{"n_layer": 9, "n_head": 11, "d_mlp": 1856, "activation": "swiglu", "norm": "rmsnorm", "qk_norm": false, "tie_embeddings": false, "parallel_block": false, "init_std_qkv": 0.0195, "init_std_o": 0.0046, "init_std_down": 0.00283, "beta1": 0.9, "grad_clip": 1.0, "schedule": "wsd", "z_loss": 1e-05}
MLP neurons of a small language model. Each row is named by its layer, matrix (down: output weights) and neuron, and shows model dimensions 597-660. Each number is 200 + 20 x the weight over its row's rms, rounded and kept within 0 to 999. A neuron's up and down rows have the sign that makes its largest values positive.
Before each neuron's rows is what it responds to, as a language model described it from the Wikipedia text at the highest values.

Mid-word fragments. Middle and ending pieces of longer split words, such as nu-ance, eclec-tic, imp-ress-ion, with praise words like talent in reviews and some of/for/in.
L4.down1399,182,213,182,220,239,209,189,255,225,211,227,187,244,195,217,197,177,233,187,220,196,180,200,172,191,208,217,187,232,197,211,235,215,196,172,180,208,211,201,186,201,197,207,190,207,189,180,197,214,183,174,161,206,256,154,174,189,210,221,221,211,224,195,187

Number-start and season dashes. Leading digit of multi-digit numbers in prose (years, counts: 1528→'1'5,000, '1'844, '1',112) and en dashes in sports season ranges (2006–07).
L6.down1818,180,169,200,203,201,210,189,180,192,207,165,188,169,181,228,214,191,178,218,228,217,177,224,185,237,197,207,198,177,209,150,206,173,188,221,222,215,206,215,214,224,189,202,217,204,215,185,199,233,147,189,215,227,225,185,204,210,188,227,164,214,213,199,203

Clause-boundary punctuation. Commas and opening parentheses closing a finished clause or noun phrase, e.g. a comma before and or but, or an opening parenthesis before birth–death years.
L4.down661,202,204,183,233,196,170,195,208,202,160,186,190,168,177,198,165,211,176,226,195,212,193,239,217,228,166,216,205,192,221,231,196,196,212,206,170,175,185,186,204,199,232,212,184,213,189,222,164,191,167,237,198,201,227,202,190,191,174,147,219,203,220,216,193

Finite verb completions. Token that completes a clause's verb: past-tense endings (-ed, -d), -ing, and have/had/has, e.g. "lack|ed", "average|d", "it had", "drop|ping".
L4.down1822,164,212,232,167,199,219,189,208,194,201,241,210,199,193,182,218,196,190,222,241,160,215,203,199,209,212,202,197,197,248,211,201,206,194,197,184,190,172,234,217,181,181,183,220,187,205,168,171,200,212,169,194,188,210,214,177,183,210,203,188,178,216,225,209

Sports statistic numbers. Leading digits or number words of counts in sports career stats, as in scoring 5 goals, 10 rebounds, 83 runs; weaker on nearby connectives like with, in, won.
L6.down52,161,200,199,195,180,191,233,155,200,166,220,170,174,202,175,158,216,227,201,173,187,199,160,241,183,210,204,205,204,192,204,189,214,208,207,203,221,236,202,186,254,209,162,204,202,186,183,214,200,184,198,197,202,244,221,208,185,184,190,184,221,194,200,185

Year-range dash. The en dash or hyphen between two years in season and term spans, especially in sports career tables, such as 2017–18 and 1994–1996; weakly, word-internal fragments inside long or uncommon words.
L4.down1329,162,184,194,220,197,224,197,191,181,196,215,185,178,192,188,195,220,219,215,187,173,157,188,208,164,212,233,211,205,173,182,184,190,192,196,243,180,160,180,234,203,199,211,185,152,213,216,218,187,206,205,197,218,196,204,189,211,206,194,177,196,222,216,207

Prepositions after noun phrases. Prepositions (mostly in, on, from, to) that follow a completed noun phrase and begin a date, place or other modifier, e.g. "$152,000 in 2024", "government on 14 December".
L4.down463,228,195,179,210,228,191,214,210,182,189,186,188,175,202,178,188,223,169,204,204,209,216,183,222,220,211,178,203,190,203,215,170,225,196,182,195,165,211,206,204,203,210,192,193,233,226,198,207,219,189,213,223,215,182,176,195,208,219,202,217,208,234,222,248

Introductory phrase end. The comma, or last year digit or "s", that closes a sentence-opening adverbial phrase before the main clause, e.g. "In 2021,", "During the 1960s,", "Typically,".
L4.down1610,208,204,211,209,208,206,186,243,228,197,200,199,176,193,171,230,226,221,202,232,219,215,201,205,195,190,183,196,215,176,193,183,193,196,181,194,183,233,173,200,170,193,174,204,156,218,207,197,163,217,201,207,182,164,200,186,194,173,195,200,195,199,198,182

Clause-initial subject pronouns. Subject pronouns opening a new clause or quote, just before the verb, such as I in "I just don't like", He won, they defeated, plus infinitive to.
L6.down219,226,198,181,183,183,213,232,196,187,215,198,196,192,219,129,231,217,208,231,184,223,211,213,174,174,198,191,177,199,178,204,220,216,184,216,167,197,186,192,208,205,221,206,178,198,165,237,214,185,151,232,223,229,192,185,200,194,176,221,216,199,213,232,218

Token after a number. Tokens right after a digit, mostly the comma in dates (May 7, 2016) and thousands (3,000), also month names, -s, -rd.
L2.down292,215,200,192,207,181,176,237,184,179,206,239,185,193,191,204,168,190,205,180,213,240,199,204,206,148,179,218,243,223,214,178,199,165,201,206,203,207,193,191,213,220,208,202,200,162,196,193,194,183,210,189,206,171,201,155,213,222,206,183,205,247,216,187,214

Mid-word continuation pieces. Fires on non-initial fragments of multi-token words and numbers, such as Annivers-ary, Illus-t-rated, mercen-ary, or the middle digits of years like 18-9-8.
L2.down874,204,243,198,235,148,224,172,198,173,203,211,213,192,188,189,199,250,168,169,181,202,225,194,140,198,211,186,177,193,230,207,200,192,215,191,207,178,168,218,187,207,209,203,216,187,199,184,214,203,208,200,184,193,199,214,198,205,217,183,201,195,199,219,218

Mid-word pieces of surnames. Interior word pieces inside rare surnames and proper names in biographies, sports and tables (Fa-s-ano, Ka-hl-on, Pie-cz-onka), plus occasional mid-sentence function words like of, by, to.
L6.down1369,191,217,195,180,208,218,190,235,226,184,172,216,221,194,210,204,230,178,195,233,172,231,195,188,220,201,246,253,184,197,225,203,216,197,205,193,230,218,220,201,169,214,188,222,222,209,196,223,192,219,231,205,206,210,221,208,237,184,173,197,215,214,207,215

Parenthetical or compound continuation. Opening parentheses, hyphens or bare spaces right after a noun phrase, before an aside or compound's second part: "switch (for", "parking lot", "play-lists".
L6.down248,210,191,177,203,188,212,191,225,208,185,213,186,178,182,210,209,174,199,213,191,206,200,183,196,196,158,211,184,226,197,218,208,191,208,238,175,181,204,213,182,206,207,197,186,207,229,202,204,212,205,220,200,193,207,223,210,198,163,202,190,200,174,158,159

Mid-word subword fragments. Inner pieces of words split into several tokens, mostly foreign names and rarer words, e.g. stru-gg-ling, Charalampopou-lo-s, Skywal-ker.
L2.down866,176,195,185,175,206,219,175,185,192,209,233,190,169,170,216,162,194,210,180,216,227,202,180,196,196,198,191,170,203,184,196,199,176,180,185,199,181,200,199,220,189,188,200,167,244,177,182,188,167,170,194,223,222,228,198,169,214,200,177,198,191,191,174,195

Noun after possessive. Nouns right after a possessive in biographies and sports text (his career, his win, Chand's status); also single digits in years, coordinates, and table header words.
L6.down451,233,186,194,173,205,188,180,201,207,194,203,194,216,200,213,211,225,177,181,189,227,215,192,174,189,203,194,225,217,194,207,176,226,218,168,210,228,210,213,214,200,205,199,180,235,185,226,193,204,177,221,177,196,219,185,194,219,239,139,182,219,228,177,206

Space after name-ending words. A word-initial space token that comes right after a proper name or title word, mostly in tables, lists and credits, e.g. Masters 1000, Hart 2, Lao PDR.
L2.down1746,189,224,213,188,211,222,167,233,216,202,186,234,189,202,187,202,208,215,177,217,180,222,189,232,230,199,194,184,235,177,204,249,193,200,208,178,195,231,218,171,213,192,199,215,210,199,177,208,194,240,180,226,205,235,208,183,173,236,190,224,169,185,183,201

Locative prepositions and descriptors. Mostly "in", "on" or "throughout" introducing where something lies or occurs in descriptive text, e.g. "lake on the", "towns in western"; also first pieces of descriptive words like hum(id), con(iferous), ob(long).
L6.down430,183,219,218,235,238,227,209,197,180,194,171,188,222,175,197,184,206,175,221,223,202,203,196,207,187,224,240,171,217,193,171,221,186,163,214,193,216,208,187,161,211,196,202,215,210,183,228,190,201,225,192,204,234,208,216,206,218,217,208,179,235,217,179,221

Mid-word subword pieces. Word-internal subword pieces following a short prefix, strongest on "able" in en-able and "as" in e-asy, also en-orm-ous, Race-land, 19-th.
L2.down1018,152,187,215,220,197,239,178,227,207,211,202,256,208,219,190,233,240,171,205,155,208,196,208,191,269,225,197,189,217,163,198,211,187,173,199,203,184,208,196,160,148,226,213,196,219,212,182,204,231,177,173,207,175,186,216,187,215,203,232,211,163,209,194,204

Mid-word name fragments. Short inner pieces of split rare words, mostly foreign surnames and place names in lists, such as Ville-ga-s, Io-an, Lic-in-ius, Andre-ol-li.
L2.down1784,193,187,190,176,177,192,192,226,213,187,211,208,193,224,183,211,218,198,187,201,201,186,233,235,214,184,187,166,165,198,205,196,170,209,183,195,173,191,204,228,202,243,166,183,178,189,195,189,192,177,228,222,235,214,139,190,194,236,211,200,182,205,222,196

Mid-word name fragments. Non-initial subword pieces inside multi-token words, mostly proper names in tables and lists, such as Ka-th-leen, Ne-o Ge-o, Mall-or-ca, Semin-ary.
L2.down1767,201,226,181,207,210,171,195,183,214,190,214,215,203,190,192,205,221,208,207,198,198,195,200,198,224,191,213,188,174,174,188,213,204,196,202,203,196,192,179,199,164,178,185,203,220,223,205,247,176,254,192,211,185,245,189,177,237,184,197,203,203,175,172,184

Final piece of names. Word pieces that complete a proper name, mostly a person's surname, in biographies, cast lists and tables, such as Man-u, Han-n, Nazi-r, Madon-na.
L4.down1119,217,199,182,220,174,167,197,202,198,217,204,203,217,164,200,205,166,211,219,217,209,221,228,212,216,175,210,183,205,227,211,183,198,175,234,174,188,214,207,185,202,184,172,189,206,192,184,226,212,211,216,234,203,219,199,183,196,223,194,223,224,190,228,210

Table and coordinate fragments. Digits, pipes, parentheses and spaces inside wiki tables and coordinates (Totals (0 entries), 118°7′, Mean minimum °F (°C)), plus scattered mid-word pieces.
L6.down198,161,201,181,221,213,196,195,157,188,185,205,174,211,205,180,205,195,228,196,196,195,226,192,221,189,206,230,218,187,159,219,210,160,161,175,209,201,212,180,222,209,243,208,245,169,188,228,197,168,203,198,203,207,202,184,206,211,241,149,202,173,238,182,213

Subject pronouns he/she. Subject pronouns he, she, it starting a clause in biographies, after a date, comma or that, e.g. "In 1979 he was"; also the he/she letters inside names.
L2.down1683,213,177,195,188,193,195,213,196,186,179,160,171,223,202,205,203,205,223,188,189,201,195,203,184,206,192,212,196,193,198,197,219,201,194,211,193,196,212,194,178,197,214,207,212,187,188,188,179,194,219,204,197,190,203,208,188,203,194,234,182,208,216,204,201

Word-initial subword fragments. First short piece of a longer word split into subwords, often a prefix like er-, en-, ex-, ab-, st-, as in erstwhile, ensuring, abbreviated.
L2.down1787,230,199,207,188,200,225,193,195,254,210,168,207,189,189,210,151,184,208,196,156,196,206,187,204,200,209,221,198,211,198,194,192,183,196,217,233,185,218,186,172,219,178,223,199,226,209,181,216,143,191,225,188,198,182,165,215,199,184,218,244,194,182,232,176

Phrase-final comma before main clause. Commas or closing parentheses ending a long subject phrase, appositive or introductory clause, just before the main verb or subject (Landry, became; clostridioforme, is; Back in China, she).
L6.down1790,233,205,185,182,188,192,185,200,220,231,175,190,192,220,191,178,217,233,178,201,191,192,239,178,191,205,176,177,197,194,183,170,188,168,182,183,211,178,224,202,229,187,221,193,174,223,220,176,179,188,224,200,217,177,180,225,230,186,208,208,163,168,168,195

Possessive apostrophe after names. Apostrophes marking possessive 's after proper names or nouns, such as Sam's, Dylan's, the ship's; weaker on mid-word pieces of names and digits.
L4.down94,222,184,194,154,190,207,193,198,212,194,205,200,202,217,233,244,204,195,179,220,186,183,187,159,212,234,194,158,192,200,176,228,187,185,209,156,216,195,202,221,227,204,206,200,174,231,225,228,210,207,203,171,194,224,208,189,151,212,202,203,182,213,208,189

Mid-word fragments. Word pieces inside longer words whose ending is predictable, like e-as-y, uncom-fort-ably, Pa-s-adena, and modifiers before a noun, like commercial successes.
L6.down1723,227,200,176,143,187,210,194,194,226,168,208,197,204,195,185,192,199,167,175,204,180,213,206,231,181,189,180,157,203,214,182,225,190,205,219,195,198,170,199,173,191,138,209,177,200,208,173,143,211,192,190,184,210,228,181,181,218,181,196,185,202,227,208,216

Number word tokens. Cardinal and ordinal numbers, whether spelled out (ten, twenty, seven, one) or written as digits, in counts, scores, measurements and ordinals such as tenth and 39th.
L2.down940,180,179,218,197,171,207,197,198,166,200,199,210,191,191,205,193,215,202,204,202,203,168,218,188,198,211,171,238,187,186,160,227,229,188,212,230,183,201,208,186,201,207,211,228,188,181,224,191,202,208,193,243,170,194,224,216,203,200,156,215,211,227,208,190

Repeated name continuation. Inner word-pieces or digits of a name or number already seen earlier in the text, where copying the rest is predictable, e.g. Wiwcz-ar-ek, A-ber-deen, 1-8-78; also spaces after months.
L4.down632,201,196,186,210,192,215,192,183,200,243,212,224,235,195,200,185,143,191,230,187,205,241,189,193,216,192,214,214,192,184,208,182,189,184,188,215,168,178,195,230,172,183,184,185,197,191,172,180,205,228,217,219,231,192,191,170,185,198,169,241,141,211,228,198

Name pieces, digits, colons. Inner pieces of proper names (Dis-gra-celand, Yes-ud-as), digits inside table years and numbers (20-1-8, 2,9-34), and colons or commas before listed names.
L6.down1580,174,212,211,208,214,233,201,199,192,204,202,208,181,183,214,142,188,180,210,204,244,182,170,198,164,196,194,222,229,210,155,230,189,195,170,215,169,233,185,190,188,226,179,207,211,181,191,185,194,204,238,213,180,214,219,199,199,187,195,218,152,211,198,186

Digits inside numbers. Digit tokens in the middle of multi-digit numbers in infobox coordinates, dates, populations and table figures, e.g. 3'8'°53′, 1'9'43, 2'0'4,398; weakly also mid-word pieces.
L4.down1415,216,208,180,211,195,193,206,187,253,211,184,219,196,227,208,206,198,205,179,168,161,207,200,223,206,204,199,195,202,218,191,182,193,190,179,232,190,195,211,178,228,175,197,172,212,170,183,247,205,180,189,200,237,209,214,172,206,211,196,178,162,205,176,153

Mid-word continuation pieces. Mainly the en dash in season year ranges like 2020–21 in sports tables, plus word-internal fragments such as Eruviel, inspections, relying.
L2.down963,184,254,239,199,234,204,197,209,175,183,219,201,198,237,187,179,233,198,167,220,185,213,239,212,178,189,207,176,207,237,184,213,178,217,175,148,233,237,145,194,222,185,208,179,211,183,206,171,231,221,168,209,217,186,184,178,198,188,229,173,238,178,205,208

Verb after subject name. Main verbs right after a sentence's subject, usually a person or organization name in biographical or sports prose, such as lost, announced, became, also; also line breaks inside tables.
L2.down896,179,189,179,186,229,181,181,184,194,210,244,219,227,203,155,161,207,234,178,199,214,214,179,215,172,188,176,200,203,162,154,192,182,177,190,172,209,212,205,200,207,208,141,210,199,217,171,196,195,178,221,188,196,216,214,219,197,214,190,229,220,188,206,206

Subject's main verb. Main verbs or verb endings right after a person or team subject in biographical and sports prose, e.g. compil-ed, had, pick up.
L6.down334,215,181,198,206,190,192,190,201,194,210,185,201,191,224,195,178,214,208,224,174,213,224,195,189,182,174,241,197,212,155,234,158,214,175,204,188,173,177,172,214,189,193,196,201,165,232,178,214,208,198,172,200,216,223,219,189,205,192,201,180,185,230,209,239